Part of a small language model's weights: a variant of Muon for these matrices, 538M tokens.
MLP neurons of a small language model. Each row is named by its layer, matrix (up: input weights) and neuron, and shows model dimensions 144-239. Each number is 50 + 15 x the weight over its row's rms, rounded and kept within 0 to 99.
A block is one neuron, or neurons of one layer that tend to fire together. After each block is what it responds to, as a language model described it from the Wikipedia text at the highest values.

L5.up52:68 85 52 78 28 86 62 66 27 59 52 38 63 37 27 61 38 47 29 59 65 43 55 60 58 54 56 45 54 36 45 38 42 45 45 68 34 71 61 69 27 66 41 65 32 50 51 51 33 40 52 66 32 53 44 72 47 70 44 39 60 14 68 48 44 38 54 36 40 38 64 57 37 39 71 61 52 73 44 50 37 44 82 37 53 46 23 50 53 10 46 52 41 52 36 45
L5.up864:53 62 51 36 39 55 58 35 30 52 45 33 73 71 57 78 69 51 47 71 47 18 49 49 45 39 52 52 57 52 64 45 51 26 53 51 68 54 38 55 64 46 29 45 51 82 62 57 48 50 35 42 62 60 14 56 25 44 50 56 88 78 75 41 60 44 53 43 71 48 42 43 44 49 61 14 29 46 50 56 27 57 33 43 48 32 66 37 63 37 54 43 42 48 32 32
Incomplete year tokens. Opening pieces of years and dates after "In", "From", "By the", "early", such as 195 in 1957, 201 in 2018, January.

L8.up19:58 52 67 39 38 57 42 55 56 26 34 57 51 45 23 71 38 56 73 31 45 53 49 58 30 61 47 43 43 33 53 52 42 61 36 49 45 61 63 39 67 53 44 42 30 47 33 20 46 37 58 59 85 22 55 42 68 44 66 52 49 32 38 25 71 68 40 85 41 57 51 30 16 37 54 78 50 78 34 52 62 35 33 47 37 35 27 51 71 37 48 62 50 47 54 49
L8.up120:36 52 45 58 18 43 44 60 75 47 16 60 51 24 57 57 27 36 39 53 74 71 63 51 54 70 56 78 43 42 64 24 61 45 61 68 60 30 73 34 42 53 46 69 40 17 61 69 36 42 86 73 70 25 52 54 55 51 69 38 69 73 46 43 47 72 49 57 54 72 51 35 23 51 36 21 49 35 46 94 44 40 59 45 21 46 54 28 63 64 50 78 62 50 82 72
L8.up241:34 36 60 48 36 41 66 48 27 63 44 16 51 43 17 39 70 24 61 63 63 24 51 41 36 53 54 62 62 71 60 22 73 38 73 40 44 29 27 46 55 51 45 45 45 55 31 56 79 18 73 45 43 26 53 65 55 22 59 55 51 65 54 57 72 56 28 49 35 56 49 39 75 16 64 47 70 44 65 47 69 46 72 49 60 53 44 44 33 36 40 58 43 37 51 58
L8.up337:43 48 55 69 22 43 55 51 86 62 43 50 44 54 61 52 48 52 48 59 50 56 51 48 27 66 36 71 49 28 67 29 49 89 45 37 58 54 60 31 71 46 49 61 26 55 16 30 41 32 51 41 37 45 20 76 47 54 43 43 53 78 60 69 43 62 62 72 47 71 54 57 34 65 74 78 56 51 37 61 43 55 44 63 41 50 32 46 70 48 47 51 50 36 67 39
L8.up547:40 58 55 55 57 25 53 51 33 37 36 63 54 52 40 59 65 66 51 52 54 41 11 37 46 55 62 54 43 59 39 31 38 40 41 22 40 48 61 38 60 51 46 90 19 53 52 66 58 42 53 44 38 48 50 53 32 37 47 68 37 79 55 58 54 34 59 58 06 52 56 23 45 37 36 70 51 35 70 70 56 49 53 53 29 35 29 45 60 41 67 46 52 74 87 54
L8.up565:70 46 52 66 41 39 61 31 73 46 52 68 35 54 62 38 28 54 47 33 55 20 44 51 26 53 54 69 66 39 51 30 49 73 72 47 61 49 37 62 60 42 35 60 43 38 33 45 25 41 29 46 56 63 49 53 44 62 78 52 77 42 52 45 51 82 65 72 18 55 43 34 31 50 51 48 54 52 66 46 90 62 53 50 34 48 31 42 26 58 35 48 73 32 48 50
L8.up602:26 74 63 36 64 58 62 56 46 64 72 60 42 27 59 49 45 45 78 37 66 56 30 31 54 68 47 55 60 26 65 34 67 60 58 34 59 19 60 24 56 49 29 25 31 42 35 75 50 35 76 43 55 55 50 65 66 57 70 74 70 39 56 69 58 40 31 58 55 47 66 35 48 75 40 43 52 67 23 44 66 54 49 66 69 53 50 30 67 58 54 42 54 40 40 17
L8.up768:59 42 35 49 50 53 54 50 43 51 58 26 53 23 57 40 58 55 74 55 49 32 25 28 36 48 48 57 61 61 43 46 48 44 58 66 40 33 43 16 70 67 56 67 46 48 39 42 44 39 66 29 58 40 56 20 47 47 37 20 45 62 32 60 74 38 43 53 50 33 47 42 35 74 36 54 25 55 50 46 45 65 67 57 40 33 79 53 56 43 47 58 52 39 46 59
Given-name endings before surnames. Final piece of a person's first name, or a table cell divider, just before a surname in cast lists, election and sports tables, e.g. Christop-her, Mat-th-ew, Har-ry.

L8.up94:75 11 48 47 31 43 46 57 29 75 37 46 62 67 80 53 81 65 31 54 44 35 55 49 27 51 37 45 57 59 41 28 59 45 73 54 56 43 62 51 28 43 65 25 64 64 45 28 50 13 77 39 27 42 57 46 55 60 53 58 74 49 64 42 54 51 46 50 50 47 48 44 65 45 37 60 49 32 51 95 64 58 66 31 45 48 61 59 34 66 55 62 38 70 38 50
L8.up138:58 43 46 61 59 33 43 27 44 44 26 39 51 53 17 66 41 50 52 85 60 58 44 59 33 35 62 52 64 61 54 49 45 43 49 56 57 46 84 22 45 34 52 47 65 26 35 42 47 35 77 55 32 47 72 73 30 62 61 43 54 60 49 74 68 35 62 76 76 57 62 55 61 53 53 62 56 59 66 62 86 47 47 36 84 66 65 57 48 45 56 67 41 59 68 40
L8.up156:74 37 56 62 47 07 64 54 48 61 57 69 60 52 46 46 51 49 42 58 60 63 35 16 22 48 55 70 81 79 38 54 60 66 63 37 35 40 43 59 56 47 60 47 61 55 63 34 30 51 50 23 34 65 45 29 43 49 32 58 54 47 30 56 46 67 26 48 51 22 61 59 73 51 81 60 60 31 65 34 45 73 68 64 64 45 41 33 44 85 58 76 72 43 73 33
L8.up288:50 42 43 66 26 47 29 50 43 69 84 74 52 59 62 65 34 48 61 60 42 22 69 48 24 39 53 53 58 59 52 74 42 31 83 22 19 43 32 50 51 60 93 47 47 69 31 39 13 50 71 40 50 56 72 64 56 54 44 30 63 76 37 43 41 63 46 53 61 57 53 64 52 59 34 57 46 40 49 48 60 35 56 42 40 74 64 72 36 24 51 48 40 65 67 34
L8.up377:71 29 35 43 51 53 56 43 60 89 55 43 62 67 65 34 36 54 34 62 67 55 39 79 41 53 63 26 55 42 26 39 50 34 55 66 55 61 55 64 53 24 51 36 42 81 58 37 43 17 56 33 42 44 32 51 37 50 58 36 62 41 43 46 22 70 58 16 49 44 45 30 33 58 59 58 54 44 82 39 59 87 34 50 35 49 59 28 23 80 47 55 48 64 49 72
L8.up437:53 55 54 56 32 56 61 40 41 65 59 39 51 38 86 58 68 64 39 31 40 48 50 48 71 41 76 51 73 65 49 26 78 52 52 57 44 44 41 46 74 73 58 55 50 62 37 46 46 74 68 34 70 44 59 39 30 44 49 57 48 69 57 57 30 65 57 41 63 71 33 48 42 65 48 32 66 43 48 67 59 58 67 42 45 32 53 59 55 52 53 60 24 59 35 37
L8.up604:51 21 36 73 41 29 77 42 62 66 72 85 61 33 75 62 43 27 31 42 46 40 47 86 42 55 32 53 60 68 72 54 45 60 74 55 46 78 54 31 33 58 56 49 49 64 23 28 11 49 66 38 39 36 54 38 37 52 36 62 35 44 71 42 41 70 43 37 62 50 42 57 59 43 45 56 33 48 42 42 55 77 54 34 38 45 54 76 45 67 46 55 62 82 60 65
L8.up971:69 59 46 71 30 65 36 66 37 38 38 26 68 41 58 54 36 52 94 24 55 51 48 59 43 54 29 59 56 77 70 38 41 45 52 72 55 44 56 56 64 42 73 68 18 68 54 55 43 54 44 21 47 40 27 44 77 35 56 45 80 61 54 67 36 60 51 42 50 57 36 66 40 49 54 52 60 55 58 57 28 59 49 53 60 68 41 55 45 60 50 61 20 67 39 58
Name-initial capital fragments. Capitalized first word-piece of a proper name split into several tokens, mostly surnames and place names in lists and tables, such as St(ockholm), Th(iel), B(egić).

L6.up185:45 52 35 67 57 48 68 40 56 19 47 45 56 48 64 55 49 66 62 53 53 31 62 63 47 44 75 42 50 26 46 79 65 40 42 35 53 37 66 53 60 56 24 24 45 32 35 39 50 54 63 33 57 50 59 42 45 17 41 47 59 27 52 54 54 66 51 67 59 35 67 66 36 49 54 26 51 50 62 30 72 63 58 63 23 14 22 41 76 59 56 43 83 55 53 41
L6.up347:69 46 59 22 67 48 55 34 51 28 25 18 35 27 40 62 45 27 66 46 59 36 64 68 47 63 66 47 11 36 53 53 80 46 54 71 97 58 73 85 50 59 39 31 38 49 31 36 50 57 50 47 54 54 74 65 65 46 38 56 58 35 48 50 41 54 65 45 44 53 47 76 55 70 42 53 50 67 35 23 66 70 54 49 48 68 36 42 29 75 31 62 35 59 45 23
L6.up908:64 47 51 72 55 32 49 63 61 80 22 56 38 51 51 82 33 31 69 51 66 53 03 34 39 48 47 53 53 24 71 61 39 57 48 41 28 59 78 63 80 51 30 60 47 23 40 56 47 32 58 53 28 29 68 51 41 46 66 62 63 51 59 45 56 25 58 51 60 63 55 64 46 73 53 41 53 76 69 44 75 75 53 55 51 42 43 43 41 53 46 46 34 45 50 42
L6.up964:54 70 57 51 20 42 51 80 63 61 56 67 52 46 50 42 67 27 67 66 62 30 64 38 33 54 50 51 39 55 45 36 77 61 39 68 52 45 51 43 91 25 61 58 46 64 00 35 55 44 44 61 41 38 52 46 32 33 80 38 59 38 49 61 33 47 58 43 39 67 41 52 77 53 62 51 66 65 68 63 29 49 38 49 39 75 42 45 05 51 39 65 43 73 58 57
Name-final word pieces. Closing word pieces of personal names, mostly first names, before a surname in sports, biography and credit text, e.g. Sim-on, Patr-ick, Anton-io.

L6.up238:35 44 51 54 70 28 69 08 55 46 58 55 42 61 45 30 39 35 36 41 49 47 49 34 74 59 57 53 52 58 37 59 59 29 51 34 31 56 36 56 57 45 59 81 29 38 55 47 61 38 61 68 58 60 55 42 37 48 56 52 68 59 65 39 40 68 42 36 34 31 54 43 72 27 56 45 75 72 40 79 66 50 45 25 60 41 81 55 39 60 43 55 29 52 54 55
L6.up529:65 51 52 64 75 33 48 45 33 46 79 41 36 17 39 55 65 28 63 58 34 56 48 44 35 56 46 00 67 51 62 45 65 51 28 79 80 64 31 36 59 44 54 41 63 48 18 43 50 35 52 35 22 62 51 37 31 47 42 51 27 53 57 52 79 41 35 58 70 45 16 70 62 31 39 54 52 61 36 66 59 67 41 79 51 50 59 41 92 39 26 33 54 51 38 43
L6.up956:46 55 75 39 60 41 71 29 72 56 56 74 53 39 27 49 49 45 38 54 43 67 39 61 64 58 46 49 17 59 77 53 56 70 28 58 79 46 30 43 50 26 78 27 50 21 40 22 48 37 66 42 36 58 34 45 38 30 60 63 64 59 75 70 69 51 75 39 21 65 74 39 43 59 52 29 58 57 57 51 36 74 64 53 42 50 45 78 47 49 19 61 40 79 53 45
L6.up1019:43 37 43 76 62 35 29 27 34 64 42 60 35 34 54 56 63 49 82 45 44 38 66 60 58 40 39 72 28 40 57 64 38 62 29 54 59 59 46 34 66 46 37 38 72 48 37 36 45 51 61 60 28 56 52 40 44 59 48 70 97 37 51 52 67 86 64 44 58 22 53 42 38 28 79 55 60 40 45 45 36 63 55 65 57 65 53 34 36 39 31 36 52 74 61 49
Date-opening tokens. Day numbers and month names beginning a date after "on", as in "On 29 April" or "on April 6"; weaker on "in/since" before years or birthplaces.

L8.up100:44 91 57 54 49 35 33 53 67 81 54 34 36 39 41 52 79 26 73 76 52 73 54 17 54 52 56 67 63 57 45 68 59 53 61 44 35 55 74 58 47 59 32 35 63 22 36 40 73 50 49 24 42 48 41 29 47 77 47 53 58 29 43 56 42 38 41 62 25 72 77 71 51 51 64 69 45 42 68 62 59 27 81 58 55 47 39 64 43 40 29 34 49 50 51 12
L8.up246:84 53 59 34 33 00 53 63 67 63 30 57 54 44 52 34 53 30 55 55 42 77 20 60 67 46 42 72 51 65 37 20 40 68 68 46 53 62 49 70 29 64 68 58 73 27 51 24 80 52 31 52 55 45 99 51 44 48 08 47 50 59 54 40 48 40 35 38 34 48 47 55 56 45 45 37 42 64 72 41 58 40 49 54 12 51 83 56 24 42 51 32 22 38 50 26
L8.up335:51 27 55 45 35 19 53 54 47 38 50 57 69 47 30 49 44 51 39 46 63 60 71 37 47 47 51 33 77 32 41 44 36 59 33 33 50 69 62 61 73 41 56 38 38 40 39 32 59 45 23 70 53 26 35 39 37 53 22 39 99 41 47 59 61 53 62 61 17 77 37 50 26 42 52 46 41 45 40 51 43 57 38 57 53 36 36 27 21 59 22 43 37 49 79 28
L8.up362:59 53 64 26 42 21 63 53 52 58 46 65 22 56 68 44 69 29 21 59 45 43 38 19 41 41 37 56 44 32 23 63 51 70 48 51 48 41 38 38 36 51 48 71 51 47 44 56 58 47 56 59 49 41 38 37 70 58 44 56 76 55 73 68 66 18 48 49 46 32 58 46 27 62 54 40 59 38 64 72 32 56 43 63 57 60 41 37 56 47 63 09 41 56 36 21
L8.up700:31 33 54 61 54 26 41 64 43 57 52 46 59 52 62 60 35 50 84 64 50 87 38 23 49 45 57 66 42 30 42 38 47 63 41 46 58 45 41 49 36 31 60 39 54 50 72 29 39 78 57 75 82 39 35 40 58 51 34 53 53 67 61 56 51 85 42 46 50 34 41 54 58 58 70 42 70 35 40 34 51 72 44 45 42 20 45 13 44 32 74 45 40 52 40 54
L8.up947:68 81 66 65 66 63 56 47 64 39 98 43 52 51 44 43 50 28 47 44 58 58 81 62 61 55 60 62 43 13 40 26 34 64 62 66 56 36 37 74 32 78 31 43 52 82 34 38 42 64 29 78 67 50 49 52 47 13 43 72 55 45 57 63 42 29 37 57 51 65 57 34 69 43 33 35 54 52 70 49 38 45 49 22 43 47 33 44 45 34 51 38 60 32 63 35
L8.up955:40 10 31 13 69 48 67 53 64 72 47 47 50 54 58 45 53 61 67 64 49 30 49 58 46 44 61 23 46 76 37 40 46 46 38 55 70 39 43 61 48 62 24 38 40 31 58 44 72 28 72 63 56 57 43 46 49 70 29 62 60 56 37 61 61 72 55 82 36 63 24 80 45 57 22 47 60 34 66 38 58 38 55 49 48 44 20 56 52 62 43 34 58 62 50 30
L8.up1001:89 60 27 56 34 52 61 26 51 67 43 33 81 47 48 42 57 53 35 44 51 78 35 37 07 41 58 42 66 32 60 50 35 36 68 54 57 54 37 58 59 66 70 38 55 44 64 57 63 54 47 28 57 55 25 42 48 41 44 63 25 56 49 45 50 21 54 46 53 54 69 56 69 50 43 47 66 70 55 53 43 48 33 50 55 55 31 56 42 77 44 52 60 40 32 60
Indefinite article "an". Fires mainly on the article "an" before a vowel-initial noun phrase, as in an era, an entrance examination, an ordained minister; weaker on stray short fragments like a, l, of.

L6.up64:65 87 40 53 62 29 55 73 58 64 26 48 65 44 20 26 42 40 53 38 35 73 45 54 56 58 27 48 43 65 68 26 46 72 48 61 58 43 77 49 47 50 17 62 64 56 64 07 56 54 29 32 93 63 25 40 51 41 60 74 45 68 40 48 37 60 33 51 54 36 49 63 67 30 52 54 26 68 56 41 43 32 37 32 20 46 65 50 73 34 55 11 41 24 32 70
L6.up104:34 50 42 37 43 57 52 48 39 40 45 52 79 37 43 55 51 54 45 48 47 45 58 34 60 30 14 57 25 70 60 52 37 54 71 61 43 73 58 51 75 63 57 52 37 70 49 48 37 58 79 52 37 56 84 23 65 35 34 37 63 52 70 10 60 44 48 69 39 55 35 61 77 67 42 33 57 58 29 45 29 35 90 55 67 81 38 49 54 51 37 48 42 34 54 60
L6.up231:51 13 61 65 46 66 42 40 69 43 23 62 74 41 41 36 61 63 31 47 57 50 38 60 56 47 42 66 36 40 62 61 45 77 62 57 49 43 37 43 64 58 39 59 51 53 40 43 45 46 67 51 49 42 54 38 26 49 39 66 29 25 45 54 76 35 65 59 45 39 26 47 78 66 46 60 47 75 69 71 37 13 58 61 56 39 32 62 27 35 45 41 45 31 39 53
L6.up790:66 60 43 45 82 37 43 59 63 65 64 54 60 43 48 38 62 99 45 54 45 79 55 06 53 45 44 52 15 58 65 42 43 42 47 57 44 53 47 62 62 49 60 57 64 54 54 66 41 51 50 55 32 53 45 37 39 33 39 47 30 18 38 53 73 55 38 35 46 76 43 45 56 56 28 46 31 69 79 21 30 62 73 63 46 15 63 28 46 44 48 41 57 58 63 39
Article "an" and connectives. Mostly the article "an" before a noun (an apology, an influx), plus function words in fixed phrases like "Hispanic or Latino" and "Appearances and goals".

L5.up59:32 42 45 45 40 51 58 52 55 65 39 68 41 54 42 32 48 45 38 32 47 35 30 31 36 35 70 41 57 42 51 44 76 58 51 35 53 68 61 68 60 61 54 70 41 31 34 52 21 41 73 57 63 50 66 56 49 52 51 66 79 65 92 60 24 64 73 50 24 48 63 44 41 41 53 63 46 62 43 37 37 65 71 47 20 70 38 75 71 52 58 62 28 59 63 51
L5.up1010:29 47 34 58 29 56 56 69 42 46 28 62 41 58 49 44 31 38 49 29 49 37 26 42 37 46 48 79 38 82 40 31 58 20 80 27 45 55 73 58 65 36 22 80 40 36 26 48 42 58 70 55 37 22 59 51 65 49 38 60 48 66 76 50 51 45 72 42 38 55 64 38 67 51 54 43 43 63 26 15 61 82 82 87 26 92 34 46 68 45 36 72 38 53 55 39
Name-ending word pieces. Final word pieces that complete a name split into tokens, mostly given names of people, as in Elizab-eth, Oli-via, Frank-lin; sometimes surnames or place names, as in Clin-ton, Aber-de-enshire.

L5.up687:45 68 59 72 36 20 86 62 58 47 75 39 46 55 36 34 57 39 69 70 72 42 55 46 49 44 66 69 77 34 32 39 57 45 73 60 52 39 57 68 38 52 34 87 68 53 40 55 26 52 38 60 47 49 35 65 39 22 52 50 89 64 68 53 26 34 62 69 17 39 70 53 72 52 63 49 56 58 64 58 47 57 74 62 11 51 54 18 51 74 72 61 47 61 51 64
L5.up936:25 58 73 63 50 51 55 39 29 53 30 47 31 50 56 44 61 26 69 22 46 27 38 25 25 44 57 83 55 46 44 23 56 34 42 78 46 30 70 70 60 46 42 68 51 63 64 47 38 43 75 55 55 40 39 38 59 53 39 20 20 48 56 53 40 48 56 71 70 63 59 60 71 60 39 47 41 71 38 22 74 86 47 49 37 52 45 69 16 43 58 48 61 50 22 28
Surname-internal word pieces. Middle or final word pieces inside surnames and other proper names, mostly after a first name in lists, tables and credits, e.g. Cartw-right, Cl-er-k, B-all.